python train.py --n_layer=8 --d_model=640 --n_head=5 --n_kv_head=5 --head_dim=128 --d_mlp=1728 --vocab_size=36167 --activation="geglu" --norm="rmsnorm" --norm_place="peri" --norm_eps=1e-06 --positions="rope" --rope_base=10000.0 --rope_fraction=1.0 --qk_norm=false --attn_scale=0.0884 --bias="none" --tie_embeddings=true --parallel_block=false --extras=["capped logits"] --init="normal" --init_std_qkv=0.0176 --init_std_o=0.00439 --init_std_up=0.0176 --init_std_down=0.00267 --init_out_by_depth=true --optimizer="muon" --lr=0.0105 --beta1=0.95 --weight_decay=0.012 --lr_head=0.00966 --warmup_steps=200 --schedule="wsd" --decay_fraction=0.807 --decay_shape="linear" --final_lr_fraction=0.1 --batch_tokens=131072 --seq_len=1024 --doc_mask=true --train_tokens=1064000000 --steps=8118 --dataset="wikipedia_en"
MLP neurons of a small language model. Each row is named by its layer, matrix (gate and up: input weights) and neuron, and shows model dimensions 208-303. Each number is 500 + 50 x the weight over its row's rms, rounded and kept within 0 to 999. Numbers have three digits each. A neuron's up and down rows have the sign that makes its largest values positive.
After each neuron's rows, "fires on" lists the tokens most often at its 100 highest values on Wikipedia text that the model never trained on.

L2.gate1037:536512543491570537512484492544409591497588534546499486424522524426540702539502526534476514444559492505510437510566514416428421515474497566505501579520470557524505514503489499534412542520471486525487492536368565547513509521466557517608484500484422449533471440482533491487510522425521559427
L2.up1037:483500540421462526528585496571519541526494439516445467422369466460503597499484502472506429557507506550502454584492413496479567456478480556480469548534538461510532468519501508594437455500572486508545496490601498524460501488457511516528492572538619536539506389568410492436500443418572565504
fires on: " of", " to"

L2.gate1305:565582503442490530525536506564500548544443433464551411516522489472459403500537591563527470458536472538477513473482521509500553564477427452503534441523505438514468496505469437592433462368526500512578542499518586467504501503590447481442604518526494526551462545573514462552416462519490525437
L2.up1305:543451503451519502551555458555544533553509536574445480446475568448450495440459545466412572432500536528438444453559460520529568470498517512562498552649450504578514577476538699484554413445500454556412459563451432471574496599633558574412550533556494407521554480599468516553504543541482524427
fires on: ".", " the", " a", ",", " US"

L2.gate339:484491522505390540541528557484490534628396545525403505478495542567460518537578491548481519450564511533580480544476558514495459433562462516476563478446545462573470571461467424504534590544551477466460480476531474489582562451457396504445443467471489495516569510441558509515491543561522465532
L2.up339:577567500461611540446520446483537467504608537498576393480508505508522424469495568569535462518540488510455510450493479561544496519561500445540502509470464441563412449471486581540442429543562544511377529469395586473536484497499465484472508505507497562469444539540424517491467510497446545392
fires on: " and", " &", " as", " or"

L2.gate150:486414459433403589540528553479575551494519462518469475454525532469488558513499492589435487548556550490625388543506390459520483459551470508485539466442575462473452443487540523548426541498477510453503405600468562434449459405506572435531439563436435455475541576563499490440539563542461543503
L2.up150:511598470551547525496491474495508275451515520465455544537567430478437507587623471503527464512491448415513509490579508576512470520587464539538489513544450580435484555512459545427560541483472492493471564506497488427532608592584438443406437524546476536494439549497459523477547555489515436561
fires on: "F", " Ad", "Ad", "Z", "Sh"

L2.gate327:452470413506448524501526548480518522480458459462533364535520463510468503563552515485563496505445474445493558540457511487453513533480388397502560513505557530561455478481493442509554523497507545610492505544458473534520438428483474473540558507598640430460562416583452528571524427499630502469
L2.up327:538606536450493433592498574499524528488509492461430458575480521566519438519495567538549540464470517587461421502451501448502548630456464480546526509422533566522540556568532504432547511531440494540494409500550482618464481531546496475483475465450576507546439574507543548514504534486430424519
fires on: "-"

L2.gate1600:539535481517547460479576488534498468441454570482534430456425485557486435662482526494496578551409472596546577529465426488442442520612563475516536616553456542518490511472452491417407523494476460435482432461592466527494457488498507468454517493520570453465497516514413484481497455462500520507
L2.up1600:483500495548441478401514514509460544384499534442482483478440494544480469597583575514555531495455482517501560576478502456523467470540483454510547567545505500514462522556510490447457569474440532377450500464510499541509476458505518520410526505596539510494498460474499401502552464477491476489
fires on: " during", " in", " Did", " prior", " During"

L2.gate987:484472488453478463495487424418482551476565639514540586410459503484487485458462446479370533576461504454432608488578561554447498506596511529503514542462563476432427549550503594449471543477544457455467439591517423409523437561455602529565514501461426463493421606589518492431520470545449518435
L2.up987:415559600498585431537550524611472545509545485521492473442442467535545532448565481593523490582470480432569512488546542527461533509485482589400580472545517416474489482494453498533539514476483470451437447438555586559615514455552483353488433502469521534562473490510491473447433547497579526557
fires on: " there", " There", "There", " father"

L2.gate1182:500521506452536479495462502460482445587521453460441516486448536477536454602426496489480501475454467462502528471561483462519532493535582423521464537490358543429502408534405459487473462509423536511515461580466510435502439486503507544516508543533654494450497530525424506446522499462497451519
L2.up1182:508553426490516474519484524535509594461447430491458505455437547490580526516456426472468538543459444518497501493488518466645552458545519373577498403519389507450513413544435494439534482499401529526513553518472471441455450449455577477508565421566507537426529519507404434609554549477556348496
fires on: "'", "}", ".)", ")}", ")\"", "})"

L2.gate159:508458457488506557509512536586438480476575481503520550522443500632524492493425499522550448551599468548565582563555547509478514514427536560478460498428437511555527400540468479496462486534528553461493418573480503387509536502536559486484493463474424468533457450489466507452522454501476538426
L2.up159:507434505541487474475468507546406436553560486559515544470514576487450481538608534445499512552501433501523436450518442532497407600533521480432575392496533581564487511496472547538392462470553533484458517447563465569474419580560553590485555530506394472576557497467503471517581499419527604527
fires on: " which", " who", " whom"

L2.gate1186:496424447460517541486462448595519544431469599505555420531540468552487532532431506490484434474490465423488491502487468349494486484547489579479522517514562520481487464389542535536518569442506525423473446565565420496457547413560489452536450458430626600477583536433533579499557467466615551520
L2.up1186:563463487478595593515541508611442553490486584481499484556464464561516530511438490452492484418561508594461461529500477487473480503422495481524465356486545520577514468477571569442506535439543479393497413558552503486458491448537527417520477559476626605563513539473490524532598488413535501515
fires on: "-", " as"

L2.gate110:469448503413535562499475501494562540473496551504463449440506512494497554510474503504559489490574578455523550405503508472517484434428575488534455594566652490461549511500480514503511563508539512485486556462523459480458602479505503455468600464425555473545528377569522507574491466567495515488
L2.up110:557448530453483521512516493469538516490556529567620453421556469493472455510498534585581495523475505478530519556538567449441480544480482581526472475522518573586444500378473590554525492531477491575446510433565426557524499520465499440488457582518492481591559531484510462458469457476448524537
fires on: "|", " club", ":", " Celtic", " United"

L2.gate602:562458501487420496523544474363500484524648429462467525524499498493408541519480476523468498535507415510513542453539378453438475470569486533463485521506448494598514455531510551491583490565478561477456440490492502484513491498521549509405439525506394511458545483494515424507481535484495462506
L2.up602:624521428500485424532528612467556455603477532448491510518498389481499511487437423629484502548466463458414528521498401459534500433442450492459516542539496487520608605492539490535539589478462526460431469527520487450516451517437400486542498461518526508472509551434471530554479479520440462544
fires on: "-"

L2.gate1421:394528529478495538518472475478491560355489426441441440436599498556566588521534516468535497455525539473492462485482477482519480493519495497564470467554569535523542574483498538495494472498565517551470469515529514454489661523411535576510533532524558590334513497591484471571502606485488541473
L2.up1421:591488495526415468515460490512556543403537506485482597537439484502437588493512476538421480582481565511503472551588557484537437580448518458476479484464546508495463487516507468546485410428544543458552520525598435534455507475516411430456480510566403428501546516450522430462620482600467542515
fires on: "ly", "ically", "ally", "ously", "ively", "ably"

L2.gate797:485446498578448551440471472560478466556533542522509565567449513561483488551471428556518502511478567637450476513522490432533515385524518528530531518458458548488418537538496527497508428477446479575482528486466491437529458508521492506496497532502532532464460432616543582549529426468519512509
L2.up797:486514491468533522503512477564486479492498576455469506568511499555431567520509472428636531428496468576435457557492421579517575504542492387492418472500464608407483510597513445467437541575541446516522517557577477516534519443521456512480502408333579529452464468540521507468473447457496441518
fires on: "-", "–", " |", "."

L2.gate164:512565476543383520558453513528395460562592563390487458537428484561494473468490508495519511580443478582446487440572480471570636535523513503541551478426476469414432443503565496486374510444481476557546524344537452530512467476486523504473499595439530473453569499572533552441592463476485458487
L2.up164:485479484446475567455511469464546595522478505470507523375489531532448433423552424567564536468407390392460583541477505511466511455514508487528494559431554498512567561472496462492552563503513491502490560425546573531500529439549515442468455488482515477520397521532465443510426529539499426483
fires on: ".", "X"

L2.gate844:540464607511465482522495438555528528505423487544524469376511499472580565491546516487464523497494456511379461527528530525459493410546480447544562555473468518495475578521560470551552494518464555507511547423527393387543576598466479517516450521482490614566461467478402467442527475451561510407
L2.up844:551467559552428456618454425555520506505381482521521479410499554476539573473519464484482509544467467598418450526587496511482500428503520474566603545490423471419509510549550482568533491544488579523521550440526401397545555640509469500489421512507485602579486493515463489444515459444520524386
fires on: " |", "|"

L2.gate1573:514570490528435493485447483532497455555389522452545390506486502509463503458500465481460498467516460487455497508582539519568446462481457535529405573512517444490595513473532477469502578418446456495596526510563465469521441428512561574501445502429593472506453529489500571503552479535452443541
L2.up1573:505450438595477512479514527501555519514450518512560453540487519491458518502482530549411435518452535480547424510541489477544503523536512470566505527500464486533552514596374471485447552462433492476489506533540501498520532422436426521546528491416545554546471525460430371567535415485457629374
fires on: "',", "\",", "),", ".,", ",\"", ","

L2.gate1049:464527451571474482402518555524417540506498481500513500510405565486465415488488513513555539497547535517518558556475492489622435493520515472534443553512479558510441365473562498463511419610459515517459445492496517458557486512458437564505491492603612420526497439433424454514575518512548460534
L2.up1049:509477523411537531441462556514486461499537489446390421642529492466455434603407490448543530550480486431546531416469474519542559490578480463542477524528450552395455521485515579467533468487559476408487545519546482429513465478491489502580594566478603512502383497429438535474494472467535534557
fires on: "\"", "'", "″", "}$", "”", "!\""

L2.gate565:555458494558472506473508507522481553519517429595509582449476503457507470409453548539516458467482485503518413474535506430516453395426441493550460484477454400529527524514461450530399537453557487507435443435523485455499460550514529581549505458509495443375540496506464471426536506478547453499
L2.up565:518481465556447520495433528477502585524532513593460629521557465433528482456457484535470524556478513409520437498472484452558521454469437529523530453408498442531516444523510501540442569511493492520482475390500468481528469499526507552497495525509526483358554500521509474461531439456584473464
fires on: " He", " She", " They", " It"

L2.gate489:504568580498500470521476501659629459567487452545433491601466473513478418505523523555508444551490596573417586543498513498541526470472478399454569373534539415583440500436485431466499473459505482521406532494460561484456469498574499495505452517537441561459497496634541440514499549469478560479
L2.up489:484516483489564584371562488559514402450559544518479483522573489455529568446495467515481532472432555556556410502572539439464556517437626479491492507494459567559593467464495555497546558494569479586527543548463559561584528435590539460536414468517517404497444578528498459469472534549524445435
fires on: ".", ")", ":"

L2.gate683:534521496487456476556494490431551451463465527548599437581440457452492519560609551520497523423540496448556448411485490577476489560476377620517442423546466488484571511549476445492468495488527470498603470523441536505480525434493478489489519465460525441379495522530527454461490597516522423463
L2.up683:494478546521540474436507538444464461494418427523559474506505471604521450469472481450470547476523495445503494533482494514499416428515517539532497390502528508548529513450475446471474474529529491474547451571530467518459500469490525501503532540493559485593490560381505434600447531462454522478
fires on: ";", ":"

L2.gate1093:447444508546519553407550589458481563437478496530547558430511507494467442592413553398591509479494518471568466448418498480428536509536424592465522468554389482534469469365518508526511491491516355513408547432518482552458509498433561553521489557541488581572428460581534401473535424568490521511
L2.up1093:461454519499492601479493523499517571487503566443484533584504564500484540591415538516594489529471507531671446496457509469520530526464452517537472502448462542552539556504524514547496544404503561524404492416540473514448547508565522466429462592496468617489436459559462449421572520470461488557
fires on: "″", "-", " 0", "ze"

L2.gate1076:558480496536428475496498516554430543481452641549521560525488451393533538532524550491528545550465566576466538520492486497508495526471454458537412610528535509423532541515538557422604599556451529490513565597550510509469490489526453601504518603538529480519501406547490509555543501547520501453
L2.up1076:554482456549419490482454445498440547552503529617501600510489477422530476495448473494576525570493542620470490491508495497528506531433494399510493538544507459528485503454541497537470501521490494499541545487519503465498564480502547551486567556455509524580548461559430541532581554606425534471
fires on: " is", "'s", "'", " following", " was"

L2.gate373:540463440450552477526544468547367605510616385457461471503407524521532612558552533474436493502500514487529493500551425535413472544457552522486376586514455471451524468577497550434507579521453601550461525465496533447511462401478511501472575541532527598517465465424512468552511509456484593515
L2.up373:485445531472606497422502399579548594502528509384482537472478514449438525590497518375415492557481573421519440457477416535507472416561558531547418486433490500443428446456497462480507531468458572523519503489440503500526534512472489492442567505581459517596488481536585507485517518487498327475
fires on: ","

L2.gate374:485537456512567476569492492544468507470468529511570494537515554492506459493485526432669381505402542591555490500556538586427562461534495530528472498594474503472417350455507392535506483481513472545500537488541443540495498501534494496539469490593450522422394503493476505548495567542504473439
L2.up374:575491491394461458426559517532435558521570606492408510490396514489545435566505542480449464511475519471494531508539539449477529496566455494600548549424393551446462507608460551488409513473447551464469442461545519478500471455473430494461461477486511428545521443483578513497537490515551467461
fires on: " there", " There", " this", "There", " This", " these"

L2.gate1308:502482489542521465463509419488534594437428529463555396578433429584567452510526477494545533533496511472459508468410453445498507444630543455525482574511526458598528474425585469497479402530497447531516520503493554448480539537520504518492445552477464524531528509460487497467450518549490485494
L2.up1308:508523460441457540473497517506507501506486506403562522537517499515429500481482430468387510449593426523463506446602525515506490496542529529550433621413530345455410578502548552493453437520447517426387457467531613459561526548489518577526568460483430491496501605399490401472458587524422559473
fires on: " and", " &"

L2.gate126:568512513443552548527430489414468596478438494539440411504549463495541476508385501448501503559499509498446462354562581520458605416557440523471499523452479441491543457517475401533527440500526550495476526520460519519512511477484580523496494482532528589531467424417517495468511545487483491487
L2.up126:587490562449526533389524460445512609509469481451474492511458492445505563491441571521479502493537522455352539537443450574565521454537563448460483512490518461521624526456491481471513503442428495465436583551540500586412475460379481529485498461546494539537457523509525500419494498540541579484
fires on: " of", ",", " described", " reception"

L2.gate1548:584520484574443514494470483554431444481533506482524450465498486559387524549543520555550463553437594448494528465424468597542503522493534535389514516518532475422512419423485498531395487586414438520435517536567405512484547438482534496496458531475506539592435491560496535479475455457480597482
L2.up1548:488471537522524555376564588540501552479520497552451543505515490577427417532475496438589448368472543456495479463557481506524381461514454332436497507449492464523439493448473484508503540451466376509513531528575471548484432536507487461493449485419463473527531458433464475534565463608439484506
fires on: " /"

L2.gate898:553521495529477538446429544538527548527488488694426450471465545493475453407460439604473493418515542524501444492416449509498490471483504457511443473432518566496469481519482595419470493513560515453518448441435475473505524541399471495484532547442476533480472476562493509442526438541446481570
L2.up898:484536573539509456410526475572533433471474468517504465465514463547518499500542519535557442553548544454560579431538477453510583558497524498469609453461491443447444611490518476510503462460510477400449578481564474536389574409443484539498460562522529475534456487468549615519512429477542534551
fires on: "r", " J", " N", " Ben", "k", " R"

L2.gate1127:497521486478491618432462550491518463497600460540593460508506434452432595552494497437481484563539397416469583486498477474536419422583528439519464378420513492506464437530479485499415480443451464464468536506549511469485452411518625505538475597485479466529450582487400480489504512560551563460
L2.up1127:474543570536579525396605513526520526513499411544533475512451477458510538515489491492506554573557481581438629440398627461584561429511553494513530413450477416488483489401532484534428501436441479494485512515556520495469499495456530414513571594447502479548539391530441490481489361473454566595
fires on: " |"

L2.gate1026:449445458495429539493500505520554474458419520557574463534494596493448528479485506425530497450574516560504516498546492501466596388558586347490510472608578526436512508408417543511541510471499424598515482518577521472497491558498544512573529526461613582470580454534610590430404578434474521575
L2.up1026:467413482494433494487524533534559497498436529581515473522473583516491511487455480509542488474558525514473511411530510518522591421525504361488502496580595485443551485464488584520514554475458447598482468499525483472498502591507527495600484476429620549489557496577523582448448578464515498536
fires on: "″", " played", "′", " stand"

L2.gate187:519528474437416462524464566486475510448512577463549520487400451491487540528552494535489484458464552594445440508409555511423505581616591569480479459439562407452506517462483503556501477543412449471547552383445505520525586434462478557449454549601446480512502504480429529483527539518453561523
L2.up187:597509525484479527416501473576513469462508521432582468423541505473428452550515489562513493546496474565443521550514515525506415546534412499448478527469457537472507601434410443534505485509478404515504637458450477494552411463436450385446512541565611492519462506394492542640500494532518491520
fires on: " |", ",", "'", ";", "."

L2.gate1606:538479523486529491542583459637520511511581450507545598531478544495520499450432492522528493426483415502512493548539371525426411466520481402469526487564434435498435483603566496450618415462457452519519552422522454559481434609568514453509487498502427503639488569484474466424476502514503496457
L2.up1606:537483473491500539633557525485524427461498472497450424578548387480437457487495439524462588534450602509464433534473502545481539491495516481495568509549530523528460519522526529464569531548538456529492523480430443464507471438629545454541394514506399535607554445539431564432505508467384490516
fires on: "-", "–"

L2.gate470:460556478432484465596518357593515496588453587517501546551481542484430503545424490535495490594450491558499645432558432520505593556518490477551496570503508461515459499465521503465490506526574543359484490447428398546446513521484513502507545529545536463580478470631438525507475525533470426491
L2.up470:487512484541604371507557511581457597494476553539521505499556507567518396498385506514545503414445408472520569534569525558559566466586470476463657493505452448515483500457545504477505524592529466496444522482520430516554429558549569452467576515488569582465440590462450505484503450579422501498
fires on: "-", " −", "–", " /"

L2.gate540:466465468512430534546544607552452561565397465529413495530542511435473477570475484497610493511540510467425561485519535434557545418498567446535455512551547502464434474610521502525526508527520522532531479496498505411425558487484409504536512517517403502450467507456527456503508443483504530550
L2.up540:544476448520418514499485567513469561526575503534451499505425495465522459568533490508566495506540551566421579442508529489571585409545532498529475600570500523446427468613573484537555530533554466609580475410491452396433500574425431551461485560557418510491495528424494433486460379544556466527
fires on: " ===", " ==", " ===="

L2.gate284:605509457498522409516508486586550448510507503502461433487443470530582494555483541469486392486548557502505489445567560425511576494483474440446517497617562451578476550535527536523464522487480537475534457549542525481582449451468500437540522527515474545423526549570485504546525431511465502483
L2.up284:526469544427497528492559500489437516465478490575470521537564577519520462533471528527579427571538557518462504441462477474475539495517520485470545522550486578494512537413498528556585501477496514459423527391443452514508516435474521456494550563574557442494498548517491437422491508448498410475
fires on: ".", " Report", ",", ":"

L2.gate510:471541492428515440469595470538484418545440426566459567458552548471425433580588582509552502513460517576489631541486556475489537467488477464454512531586514499496493479525485610435542447563548502514495424588498460467539576530483540468477493473697489478505433502550527491453457552504485404457
L2.up510:400437431481556519508402457527421525556513518469530567539566448444551455519423544564451464493416561480422504517517446453568481572434374515495542530550426577541516504522439513496517482550514425483558424562589526547500530546518516634534486394464483529456537475529473476479512517552478481498
fires on: " none", " –", " −", " -", " —", "–"

L2.gate21:515583544452436404516454466507627516516596508537489522570597598522555571505573396481527478453557489507568541455476555488472646529427475645545519537554456524519534525501539496483446531507584574471552456462521496449554483495539531597535392362553583512441527504601519541578448491487432486462
L2.up21:519479520507524485534474559397571445491504459509523510544558473505526444430464498481533548501405608491548399537452526510550438542509529455549498476493575522470426496510551509475450549606451481527520515505455416405558457600396479473532428437511530510488442411544553565460483526472490479436
fires on: " (", " hold", "hold"

L2.gate940:533546472564496481572527546418549510500454536455502449534401540524423529490526492542370549525484480350544491421526506453557505511459520570510533517495547459495519491543583472468419486498495575495549558506532514440420500485495582555534451512530613499513478499466387451417459573492418466531
L2.up940:530457423482451514455507442452492492527531565526605477518455486475457473462561458449527528465515449549558386535498440471547484446536496488553520465508422533397531515488446433591555550503409489390481549499487519485476554478505539531480538446516556549539461527446440517480518569545477579569
fires on: ",", " and", "),", ".)", ")", ";"

L2.gate1070:517528528413559464423481446567474475523466489497481480525522587478626499525462534548487467579542602542411495447492470529521449457430429457510553608538474578577558507483467494475430541541495466565441495542461494454492491498525498506525480544476458497477504446513581531455504517511554487532
L2.up1070:549499453502488466476538514519459433534490489464548538483486463471555477542467540488415534415458530458512509481493536584396427505421429492543530400515533526558545473497434391439463574543529471526541513454469518494457498564536529508507387563410531533482526470508515512359502530569535487407
fires on: "-", "gas", "ki", "ian", " and", " |"

L2.gate537:477488543473543483440568546535516507388518443485460551542445500361481472489512486496488512558497517519531452542491498472533582565472497455488457479500459450549556459533435420448540465493419437418478463500507505395540467482598492522547594485478432458495572498519491463608547468487452545641
L2.up537:461522410524552525496589622521522479507508470434545530546506533443519517405569511465513585529457514477562464580491547474550521569464572491420409581509399462523501502538420479488520466431447469464547518471460483380482466499590520532555520517517511538468582534540507483525509510506444510605
fires on: ")", ").", "})", ")\""

L2.gate1698:529491504505534465496478510517588463510536510476451505440383546439527511557509531539553483491508566595538539497517486413477579487558502591445467523504430560545430477487481531463540590463441476537447551519508472466527556611473433446437453520582525606580486473579389508411474451545500514507
L2.up1698:522410503537398609428528479669563561540420627514452560443473454487506535493454510491488513525546568649475468532527555540540473503528420531526546511496463526493485450428424552532565517585423472457482527447538509538427523493503481434447442464530418573559455536459534533554497420505532545449
fires on: " |", "):", "."

L2.gate983:435422486459506555426492498490496504547489582592511510514407586492493489550525614481520540564372439481546532554495470556517573447486565504551515453355451551514391542468556489537531501470444486481401473618480500556535391521413512513457518516458436447413554511588458482550524491447491477541
L2.up983:427472436535424495496477441531449555470488465661552487403448463531566492491539507423407574387478628538508542494573516494549519517488455567475612381439558526478421509539445459595481600483544513488480554551481495440519492611460515458556516542614419500574526448500504520554594421531520552535
fires on: "P", "T", "E", "t", "g", "e"

L2.gate169:488511550483466477525473597460520525499486499420498477517552499484536532430522472567629510502453457451512511480444538457558528485556519438584601533524397495452409411535532549554483535453458498539621505547528528451433535557478529516497466526516565522556524481499520534483488560536528503560
L2.up169:518508544481444459546477593461555582512532540451509479484530517456510509471505504523581538508500427426486497540442534437551556522592549480581563511447409470428461434560524545492484530405464540535601473504612501452448493546486472528477459543555573520598561489531496556434524559518486501565
fires on: "′", "’", "″", "_", "š"

L2.gate863:548451546479488461534616508604445546506518612522520412462501496484510602540475517474537555578432371434432490477587522517434577604528487476491464421475492596433443566538397493513470543554461526449527458462496511512534474522499555490467561545428443569436539494484500492505506494392503604373
L2.up863:503414602494505508527553536544534459615457459511515523498456427479627430493569559491510501441476388427540628545494464429466542525430472529473453452529512583463435463518570494501453508462529585478482471481556495486518401545517524460509541490518448553538413555496517498512554448470458499516
fires on: " of", " and", " |"

L2.gate570:576435485471492462507502517488505450488560545508439471456560423509503460524531475575432474425415551653469435484475507545480450546523509531554520449491479468591512488579520480462432445475504505465430571455557508454513555548516521545540532537505526467534454394532508467455523434622519486529
L2.up570:600473547501451488445487454498535487544544560520465483479600496483558511495566495524438485452490527576395477481523522523483481484505527508566504434558523501596474511488560513443427465537510463526454521458558526484477537537576636536497444633490471508473493397519606500505533449607511453570
fires on: " |", "|"

L2.gate647:521513474509506495464487492574592411493629484495546487485460500497512473441495496511546483482509582612427572497464492496468452543544536510512590490460493518524476497448524504490558520567581447515530529476554505488419518506537585519500470513527581550401506481601485492513463475543446522499
L2.up647:454537497464391521483498479604548496538612428490554475575464395421570434448534486500476422523528535538474564505483501510444499566648469511495546554448479473448429536422489585487499522534403451526498550580534526499419497523496604517480551421449559531500498482632551565479443496541486505503
fires on: " ("

L2.gate1457:480491529444492490484511484438489470494529485463510546484528545478473494550538517518550545478529563449396482542497435486448560655447497532548520540471489455500450560476550499497473535536518521444422528448498577534539539386461457494432493470500379440558446464591471476570472549478439505529
L2.up1457:528482524425489424454483553442447485462540514506472480475522608451446401615511489546603574522499472557474557440487556556486539566472492486502510560490484492501418598495512544471550554516564467421444547485525521532507522470561481430407435512514483526589409443529457486567538554542431514517
fires on: " of", "-"

L2.gate568:539490487551524439530447462484570452466576494456457523502522499514572522503535486494567516548456411531560498503539456402536503532388479551515558592481408483530534487503501474495563475545562491518505500530484435502447547439548549495510529550475424452601445537604521454586529574491412471466
L2.up568:479532397461513522464562544520546474455496472526530446519507486527503509510507478552569489506555471585488561473531463552531543581419478481576514526535465484550501431473543468456549559507504511503465459501539385502455529451559537414491486466471573393632475483535521534527543603589546444532
fires on: "%", "E", " m", "32", " L"

L2.gate1141:472519561444439439546528513455589426460559551524549498580491450423373587547485472537477446431453411393570400452576552476486531496495519496575468487492509472484416430552584553506517517567512560500497538478589504589550569545577542471471548507504542545537605511477519548444550501482586504509
L2.up1141:478405464529550480469507594524510522510463509517529556524473515551410504486468523423570588484462552444373493470466545579548504472447495439520507438529511481559510582538407469501541505524527529534509439476456566427557483496518472540508622484565437499517440437407503451484444390509525461457
fires on: ":", "N", "):", "E"

L2.gate971:479480542449467506521517528590563517556587443525502454462417498508392603553547497482504522586539540632504486489465458484489513506462531450584519378440497477476492574501462557455483532580524462529489451547542506604480475555459486402510479561578401572519496444556487556486431498552490502495
L2.up971:469466487497488454484536521647526510490573491546526511509450517454445490543500551604475537578536502499429521453477401514517446490538476550536506452493549532430479464501513516514538538611538519514505446605528487594473433553494491449513504645580442587522491482443454566505449443579557495533
fires on: ":", "):", " |", " •"

L2.gate1113:524610494509465439528523578496591530460452513478470449523558556515480400528521541406562626517439477472599463529523484428387438591565486574545468456547514542536462478516546508480480562546492491422446569528487467447565482521468519472517472463480495510510466453457484476527510496519498447491
L2.up1113:619621558474519475442432474497472539525543550374398591523554501582557440551471517466443508524369469542529506478500436464547473507405550451384613577465553505544544443546492403530436519490552581469504519438474453533438453563481502513487362566461505463536463512514521492569508512557495519462
fires on: " this", "b", " Mc", " Mrs"

L2.gate526:584495550649597543472468491519463471456417552521512584476541429563536373535555541493561444443489519465483460552524537481458559487479471585496459418433478508570453511587386451580511495490449561481472487474511470537562572505589487383454456545418424510505511552504587596527457526449429468559
L2.up526:517410479596557525487463510575474455471404528465512535512573398536436349506517510480523432549476561486508522573508537451510446549550505499524457453461526579552471474551388479514484477506510554463465457515511446455523577536482451472520501480392505539492465574482554661490517544456457474601
fires on: " two", " four", " five", " six", " nine", " seven"

L2.gate1546:433460496381455499555566507523489528515517498548601543482554543491457525407508497375515563497465539457523483460536438519440498540468488528470434456532535504540522513474447487480568537478438480572463527432478486498582489439483458541486547485538551540511559511443478440500510420576427478501
L2.up1546:460541567427505515512562618536533530530430610537445503504461532390467500431548470475532474448535472488547443543465475472515403496456557552521519540414490494449502532470498549432331446542557448513502477530508457495537478518476495443498531520466452454488463529557476518530496515475398504436
fires on: " her", " his", " He", " wife", " She"

L2.gate576:527497445525429529546519519518388454504415395549520456516494481390495516488580491515451549442510455482538583517415604426484471555463513493547608366588551476532541444407460505620492487588451501544504535500467456455451532497468506538452476553582515460554410492517499457520546469561476592577
L2.up576:521514426458403478602485536483551443467489523510488427516509546529501493495565484467447463424463373461530553549446550474552508487481489553488653472527497529593525456457526521489500511497532492483549490420444479488407520501495479578489467511494527505535349539596508566482499533595494567494
fires on: ".", "-", " (", "ust"

L2.gate519:526494493458470511501502453494548482534651485527451490481524447473476522517551503469524456476520538530501502533590421510519432552431481483439516520446565516472525504485551523531485442560487501444509515482534514500405437532454525563494530565561386475543509492480576522441414468558554546452
L2.up519:546465476539463476478556519518540549515512512499471493528484454515519578465450552493467517529515589498485527516538434547505413580423507529501587465452438519527413576530529427530433513574563463357569517521488520430484487554476435583524456518561493476502518492481554420574410549558601538483
fires on: " as", " including", " than", "back"

L2.gate178:487459522502496475527497525648424551529576442535532524502522432492599545553404501471508421520449517611506517475594469522512509491537634511521476487492593459496487561533563483443481563526581492424454419447540519476576512506453477384534449496483396456472477514518560498533474587508497461419
L2.up178:402525521475455535498446504642484483543518484517485481542477503445562510536534500464485405413428466526481558450501447493496378604611510543417521439486581487521500517546537469444429537489543561413481560560578575474590537447399611467578458503428509390523497513473523441505458560522467465487
fires on: " there", "es", "er", " There", "There", "itone"